Weights of a small GPT-style language model, trained from scratch on English Wikipedia: tied embeddings, a variant of Muon for these matrices.
MLP neurons of a small language model. Each row is named by its layer, matrix (down: output weights) and neuron, and shows model dimensions 144-239. Each number is 128 + 32 x the weight over its row's rms, rounded and kept within 0 to 255. Numbers have three digits each.
After each neuron's rows, "fires before" lists the tokens most often just after its 100 highest values on Wikipedia text that the model never trained on.

L5.down2865:114144094128132113101139137166078119124146167162128162099123117101117134082119154179181102147106116136150140075114109072110157125102124140062116106091178101146161167140125184175154119064086090124101155133156113090183122133116168181103129116114151140146109168165161144078140110130167104119
fires before: " |", ".", ";", " round", " (", "–"

L5.down2905:191093165124088125164179111184098143139172162120092152070073156159144113152155110149128108143131143133137106129140118105121126176154126097127141122145114184123181129141118106107121150150092103080132163122113134134131155122110140204111132128125175105179126158154162156068101129134073143148
fires before: " |", ",", ";", " in", " |\n"

L5.down59:154158125089120129178138091157169073156134162164108121141081119119144077083119127157073110117126131097124090119127132131075124153155100148083129105064145077115120105130125083169145066148165133151166077106086159107116135169144144116121162115086127146111100131121223170127099180120159133116
fires before: " ", " +"

L5.down1059:098100157169120087083165151140130131099143127147097142126137121213112116097069199120112121143129122139151128157120116145061141096144091154098090111142114118128152154183166118193113101099076127147110067081122099154140176132112174148100056123094157149194125119149118074165129083133158092104
fires before: "|", "-", "===", "==", "The"

L5.down1085:099177112156146162124135094135098062118140111150078168155156095105133099143134107114140159152151041165150141111176161127093119118125171105102151131196158075175142137092168152129182103137157121181125169119113188135132117083081177089105095147078090112083179092078123151122100142063141091147
fires before: " |", " ", ","

L5.down1854:148089117101070123153135141127071169173136141142148091224163121156069129117138129125139096166096123128093113053096121146140152151171097123131154074100119089112146141189180119078093114156184162151114160063142047078100121102150102101147168119105132147119113095146089125161097122132109133164
fires before: " |\n", " ", " +"

L5.down680:155148142181147132155131137133140080132067094072135144166136166083123166124122124142124148175129120073113128104125135203113113165182158107177150030104161104133111162140095137117165144095047091089094112109162084161106117108144154100076155058146128060193143083127141084151086184148162158119
fires before: ")", " (", " |", "%"

L5.down2533:111128110129113112129184126165092099206155115080142092105119151117081069097082101148116119144135155157202097148168151190113165082105058132126186101093129134112167116136119106099100155145171056115163126164109153136161146108160186053133171111099148125079098156148120090079144157134132131160
fires before: "|", " |\n"

L5.down2448:087131104119167146090139162109175145124126150127113152099083135120140180125084125103113156170082161110125079141163127122114150144098154149114108119142088110120176084168102093153146102150158156143105125163157103116136101148125134046095144085118153097161181134106097131156089113100216149123
fires before: "8", "9", "7", "10", "6"

L5.down1488:114184114117125132138138083192162120155107144132140126165158149157159082128138069090090095154121176088154103081139144125144071165172180082110168099107149173125070078124126110187115094107116152135161054099138161129121162133071133122091160154160065113111110171127116140148091176124094070146
fires before: ",", " the", " that", " to"

L5.down1649:157160093134140145089178161198125150120121155116120119127089189153101176157115132101119104089064107110111160092127140119147071115128092154130229114131102162138142076104131091125115102131153109112181167079133100065148152114105196122108162078149089187170095164118142150131132157075151140101
fires before: " |", " |\n", "|", " IF"

L5.down1604:072086105112096148100146116075108146126139089065134089093174112152110094106113114168151122141137122172116139086109122213095165144131108110167156145125106118151088101130155177127101117138187100163105155148157128096167131109138147131092113138130131147130166196132188148155129118126135160082
fires before: "0", "1", "3", "4", "2"

L5.down2128:077113145114121122163089169137061161130107128094118139124186156157145082148128090107046138161139087165101079160150196093102142103138206098095167156199120140124083157182181139124119145146167148087153084107168113087155101194137113128126126097121131139120175135128087112146110080091116192153
fires before: " ", "|", "-", "199"

L5.down1416:160163152100126124096170093103206151076133114164161121097137124096176146120101141129064157090068137130158129080164085170168129128122255103129125124146133109130161128164155117137074100122124099139114128166121154146106169172116167127156157150110152185190101135144142129117112123103152160105
fires before: " ", ",", " of", "."

L5.down2094:118086139142064119160136083113096158172130183108147121178137071126109105152103105075101129154114189157166128092155099135068115100139120102110142022059158118139097126144130165146153059107206113154118120078079077097103100110130129144118133074118133165133151120154150095124098167166128190129
fires before: " "

L5.down605:108109076114133133141190089165166114139168129127089132151132126154118104093090110172126131131114144092173154121168169088169091163154026149137076132158093117190103086079145095187166096150109132142170124147144077148098121158162164099127122151130109083130175182143125163095172104084188078145
fires before: " |", " ", "3", "2", "4", "5"

L5.down139:163147133053134116058137078110114168167209145097165115138143081163140129143147143201151074089159145116121103145126139186085155100103166157088155107132121115156122121161107080072165149142089110150137156110143128095110141138097108078145129146089118123129103150143146111146130123149135124142
fires before: "0", "2", "7", "8", "5", "1"

L5.down2353:155153127161114148142176121087140097121161080107126148132080118145178143101097150159117171169143197125144061131124120071131140124176089176115121082109109146153139150145115127114107123153163111116170141112145132161110086115116112170132089129107134119175127105149064194111190080085155103106
fires before: "6", "5", "7", "4", "8", "9"

L5.down3054:203107120168157139199119086129074108126163101142151126100099177145092129084138133123133164066104097133102146133100083145117138133088076126149120155166130141127144125095092140102135149126154074140217177084124113141172092112161160104097154139130201194140094074110158121167138119094137137092
fires before: ".", "%", " (", " the", " which", ")"

L5.down2251:112103169115103139105128113147126163154149121180047166161132141114162136147151116152119146118164053156073136125121121095129089131134099120112045159147093162115101088193115134144143142064118112101130165124123113129150093095106156100111125080081147121085148123107103119170137143142097127153
fires before: "-", "1", " "

L5.down2850:131140140107148204128102088098104138181085126154181112096128126126157150147120120106113135094087109119093177106142104118172138119113187092177100146137122089109091105142119110130093139180107157163177120134150135101114119162108093153115076142095125164118180105177146131065165142131080116168
fires before: "–", ".", " in", " ft", ":", "-"

L5.down128:137163123103077181169109138123153111139116129130093093180135097138066113145126158144130112153140135172108077160073162147102078090177053107149133122063219107095116103090142143117148136131175148129120124157144085156077108114129163138109116144067101128120163191144181143142111179104164098161
fires before: " |", " ", ".", "1"

L5.down305:121165090132122110182086127106097117101102060074108082114104183093100145106125138150151159136159121159116082094125099110193132121147067111136138143152054100083149175114092107128123126127104175193231167142146187146117131032173102095034118143093164118072103092104086149140106132080084141101
fires before: ".", "|", " |\n", "%", "0", "–"

L5.down716:183141180073128106085148076137159086127108154166110129129184152141085092155102163111087118117122199083165135177126138129115179099113198085174142131133169088152157154124076134165182136142128145136117067091101098190151100103111145113122116058133160132112119088088172113124157159106110060105
fires before: " ", " +", " -"

L5.down1973:172148160164121117102106084142172143146124166137167175192091177124133078229144111136149187094147103090163144139155184106128107149093166114155129168123158166059184123167140157083057143096170208166148159122122141180108116156163166123131096194118139138144130156109097173099127163087135142134
fires before: " ", " |", "–", " contract", "|---|---|---|\n"

L5.down487:143114091155185057115091150108136155122142151060172128099075168101131214121079176165120154096095118190136149180139107136132123114127073184073098156158184151121117109124134073148129113188116128165183164157112096095130110125161143144085186135146069222061118125088118102127131199113123117181
fires before: " by", " as", " to", " for", " in"

L5.down866:169086118106114151145161124136113169110165153122113137160192091121168148125158109121161117140109196145161128068077110104159103152136123071120108087116076111180150104153111138201119132174116135103132166073113108086129159171098092132198103142178141128098090152093060164108130157147117042144
fires before: ":", "–"

L5.down1891:096131169069092121122114150089103100144165114139138165112226124124068109161185094131122093078125135185143081144111115185140082111087154083155118119175126178144160120151150141135096095168192160076137086116177109104158151101086040089143114182142080079090098094057161122098126165161122148146
fires before: "0", "1", "2", "3", "4", "6"

L5.down2245:137121149067118096133154164089125081113136125060158126085109145148079129145101088098156183082135135112142063112115116122083138142126086124131072184144123144109156171145135102147112098154123134160137070145191147074180166178152089179178128097127093100129070097102116115102123111146128121149
fires before: "1", "0", "2", "4", "3"

L5.down1914:084116103107154113159200086132101057119146154088126090112162153113108120063192096127142102137088124136151145106180113144193067146116033104078116174156138157105157145123131169112057156114101160071148099190112100112128144126143095092115065098144124145140054168160126125155156104122163132157
fires before: " ", ",", "gh"

L5.down2419:175087143079080117168121127107124133160127118133150172116088112083121151141149097153081129173122116136098075116090101114111126136122133127153129102158112117109112113131091134232114116138158150110152143102111117154149160180110121116150082059056131137139197147038201170164127163124146137069
fires before: " |", ")", "|", " |\n"

L5.down872:122160136094137079164097133126094140194112115087080189102112106138100151171117114136107132176099127159134104144144124130071124121142105152100118145203178217177171162117136167114078163203125091088152168102127129162182110160170159193144074108104128180120103142054146140194176148122144137124
fires before: "-", "|", ":", "Gls"

L5.down353:147103123158099137068160090104188123127162107056127177099172088158146168139122162134170156122088132121133052123114133119147050153142152146081104167112088074182097079106128157078139167098122096109118135099137136140186145106082158131114153130152092100065128080116102173140130138135116136160
fires before: "0", "2", "3", "1", "200"

L5.down1983:135121114152155185154173105116092094150127207146162118125114153134103059136100112099091129118159089127095103092076125104104143104197155146146119181157115092090099188108155140143129162146113089132128108184108131151146107146130120152088124160165151141174170071204150139108133122158112101192
fires before: " of", ",", " and", ".\n\n", " in"

L5.down486:095145097125183152170125102131125181099138118093129155115048137113100115121159151111130162111074129135041174164152132133104151067117168141133110151112132121142072137156175099176081149127136142137127110143168144169080099136078180163109104104120143147150148168146140088202128167131125150126
fires before: "200", "201", "199", "198"

L5.down2750:157145088159094138106185183149073118157193078151163131140113114172105180180166115151174124106100118146115107099121109173109173111181165089157143136127129128122102168188117131070097127088119153091120121095120159173107143175136111172152185154107129181125121101119139087126153131135149195165
fires before: " |", " ", " the", "7", "3"

L5.down505:098155146133145135067125147124176164208143112109174184075150080137099107159167120115073152150107100127063146120171133151112087128128213085080102187104082223183156172128088124123116177160134100173162119126162125067154072137148127160098118103137090156100157110146106190154134106123092116105
fires before: " by", " in", " to", " for", " of"

L5.down2928:095137121092197160114119126121137186090162131160155127106155072068150135089054199101143141114157142124113139099156148139103127179208052093139118155193057129114101135115108124113090169121124138122136109166115127125151207090123129109064169231158082090057130142065121113129158187085064154185
fires before: " |", ".", "st"

L5.down525:097173157111158108149154131119162117072088115096102153126100037121093124075090178123124169110118140193174151082099165117142108182108084161183140166083072121102102180143088124161127166102106090147109121176155122132146116099136061148107120120186169076122133093152183151142155169169103067143
fires before: " ", " December", " October", " January", " US"

L5.down2123:128091105154128111132148138101098163110104118121115120137110176125111048107107105133148155119123106112077139104106086123167098068136145169115104157138142077167162144170159164100172162079089070129117084091121169163108161145149173117131106146078118159063114137116091138094154102079140089160
fires before: "202", "201", "200", "198", "199", "–"

L5.down2970:151182111158125117157120106217118147135125129139116151103140116116139138094093145121151087084143100152100128133144081167142184178149151135165125161107161157136162163106183091116128106120162173151139104117147126144163125129120145151188128098132107137091146132152133096151153160168140126194
fires before: ",", " and", ".", ".\n\n", " |", " in"

L5.down2672:155127095103114140160116118082125144124070198140143114130113088147163136172099106068189159125219143110163102136132056138132095186117115123126072121077165152183163098169151120107142108089134087155108185075124113149129135105133071088108150141093140168185117123040124104086106154119153154140
fires before: ",", ".", " the", " a"

L5.down1212:138160120108118142144154124087150148125078180177080129097089100128160141174148109155081157147141131075138126158114082080131143145128148178148113152064175121171117184109131123165133091128156111167109151182154124130134154145108174129107112125114034108134090086108119096106098126137153131178
fires before: " of", "3", "4", "s", " ("

L5.down2776:048120103088144090154104131195162062152056106094121129138137122098129099119120124114102149078172084116141067112088145124158121067188113067159123172137114128117133138089162134177119156125172131131049120121174151119181080189128068149130112144139097083168108125149092168143117138167114175114
fires before: " ", "0", "3", "2", "7", "201"

L5.down2136:154101177134106104107120161127105123171076150179116107156119112043140104124095089083120123127137095152173141126173166121139124096126188172083163111183178106114086178109088098117129109175126121134194170093112101138095114130129092119115174063159141079097150188127144139208115117126136097140
fires before: ".", " |", ";", ","

L5.down888:144127097201091117178152151139023160130109125126093110154151122118143162164118168119128097068143067137134114141127158127128118104128117114108096076123084115091099137154185099188136098111145159147125172075103123151103155084136129108078119154124101171070152115079133142133115163178119164115
fires before: " ", " April", " November", " May", " July"

L5.down107:126128171146129146155133148101154115072161108114161133165187170061107132057142133096108135130134176147174131085126177078162141133123158135212078129085112153141123090120120121091166199115134152124070136155139120107076131129190159109092065103123150136092057140077143054161204114137122131114
fires before: ",", ".", " and", " in", "\""

L5.down636:149117167139120114146092076128128141121167128196124136130172168179113085111088128127165117178121166121110138097053157151152135133106149153116099072207197129165136140108162132160094150055135167196121139126140142117115128184095062172191177134159112128097136169191078132145123122130137131091
fires before: " |", ".", " Gö", " Ah", " Mat", " B"

L5.down2677:084115116120115118156155135098072124176126098113129094137158195095148137137141085142123145133145142096134109183100070120148144164123079080118146128166160116106078148110141182148136147100156105139092125124098127108160127109100103139130162083085107216112122153168092166144136064132149143102
fires before: " ", " |", "|---|---|---|\n"

L5.down1631:129160092179125122121093103123156116118168123154134116105053088142149066177082159154176074086172125112083142110186185118085158090148056167167079130236141185107127059095141131143093153102131120136117135143114110129104152122127127158119146167165111139126127065167131121181156146109174140131
fires before: " |", "\n", ";", " (", " =", ":"

L5.down1425:084117098096113115142168089142159152136116140130139132113137107168097110073105188182086079155085074126161124155122095130145135137103091126094137087128149130175135127132175130157120168157143088155179112147132111133105098154164152087153150123100126106160119131097141142158117148193135170128
fires before: ";", "th", " |", " ", " round", " place"

L5.down1137:110128117154105090171180148227101059158169134138085189145116109147143150101099138150088146124157111173122183166150091177119133151133110097177159115080153109147172136111104149119157107121101165130140107128134113169134084144164129163080112193138127116086206089077139112161139150175124188153
fires before: " |", " ", "\n\n", " (", ";", " who"

L5.down1548:114103157103077122141100111140142158190127116174086102090111081153085101129127194183156173132180138115186099136071148112108163095129100138097203111139180138094131143108167097155167124143157168165144079157109211122155155126139130083114152074099156161091113144168159115141103201109104122139
fires before: " |", ".", "–", ",", ";"

L5.down528:134161077194149132132109151145166134151103122143169080100091112174149155103168068168066148088145089155128174126117134087135136150196084081129124156117096140172158094163127127151139104139180085128126157144108085099135090110127114134110141158152118089061130135102149126197142145149064096139
fires before: " to", " as", " by", " in", " for", " on"

L5.down3053:111066137096131142060096142130140128171127125003148139117142072078129081117082154137092136115156186158189086141114087124106099183119156156094134146167117078085118155142130128192149145171106173130131195164076175148121135118148138098125114171104166103158078141097101104135139137166128133101
fires before: " ", ",", "9", " the"

L5.down1895:121166141104132116133153156179150079098098140155097116131104138151175090117152177175150088113139128117089127095111090133109126110179068156101148196123057124165124143182086117121065067115148114140143089197121170108173139138121115123138137134077077140152136137144100197176119103148115171124
fires before: " |", "3", "2", " work", ";"

L5.down815:125124083108152090113151113144116123147140196077136107113163094088148117116152106145126124113166153146146114100199147092133110123083090166123130172149111155188151118131184090138132142169137157176210157157102107138080149184134129136060153085159096131143109168127125151083128157150109178117
fires before: " of", " on", " as", " for", " to"

L5.down775:073117125111157131164093133133195133095153080107122145100133110149148204119169172194109106115116170160114120176141150095161086130105129151192163156141065134089116121163158104113154066165100143076122084114151169163119125115106127074123176139133130171147125152187128105168136114145130142144
fires before: ")", " |", " in", ")\n", "."

L5.down2127:138137126150114134102100146160135153099107126142143113163106195142142101112154196085183146151097136128159141113091131133139079181108155160132136149180124089156161119140154106199163100110160160187178060168108184105145117133144119113169168141108079174136180115108090104096140158134144134143
fires before: " ", "200"

L5.down1500:075170118151091123086077166132160100097050107099124123159107116127088056125089185166153108173089086106149182165188089143146133136144056116151100111139130143121170120069134055153136154101097102166107148116110078164155115143138091149151122125102184118182171087103161156167115134165154140137
fires before: " |", " (", " for", ")", " in"

L5.down1880:139117092100181112127127125129103223135159133122133072172130077169133121120137158109124125090113078160138127122100151114140082119085120143159123192162138113194097148147145190127128110079204148157135084125095158149182133106109156097122080100143166154131155178095159066126146140150169109055
fires before: "|", " |"

L5.down515:136126091111130150117083118111096070165071138147073152134123070085150150097114146172147132138119158094173123097158096099102100109142173087144096099124063110133146211113178151114149090123150111098170130158125073137115115126104083154106144106074120159114112112106111136130171125112132162145
fires before: " "

L5.down176:116095120130196127118183096097143138106146105117183083126118136118094125161110127146137103159125151133143110122139094143088128163159165100129067152076194053083164132086106103156132161143176090120135156142102102167158140171132205062130066129133108116156112134141076105144110176042117128114
fires before: " ", ",", " of", "0", "4", "5"

L5.down926:082131101098086153105175112154134063187141120154075133117132112124152170125091154115123120164119062127200096174151143117166156141112211098119120124170109128118124144135125083113179180116108159100165079100119097076144115147083222158167124168123127132159105139146164131158095106118128127191
fires before: " |", ".", " |\n", "-", ";"

L5.down703:120154155147173108115159145120164125097156147099171136159177185128147152053093075115143115111151171135095208102099118103157104105133053141070141159087102116139060111071139112145111090076157161131108137168182136078156155139162107134072119116130090116146055104163156102189146105155142114090
fires before: ",", " "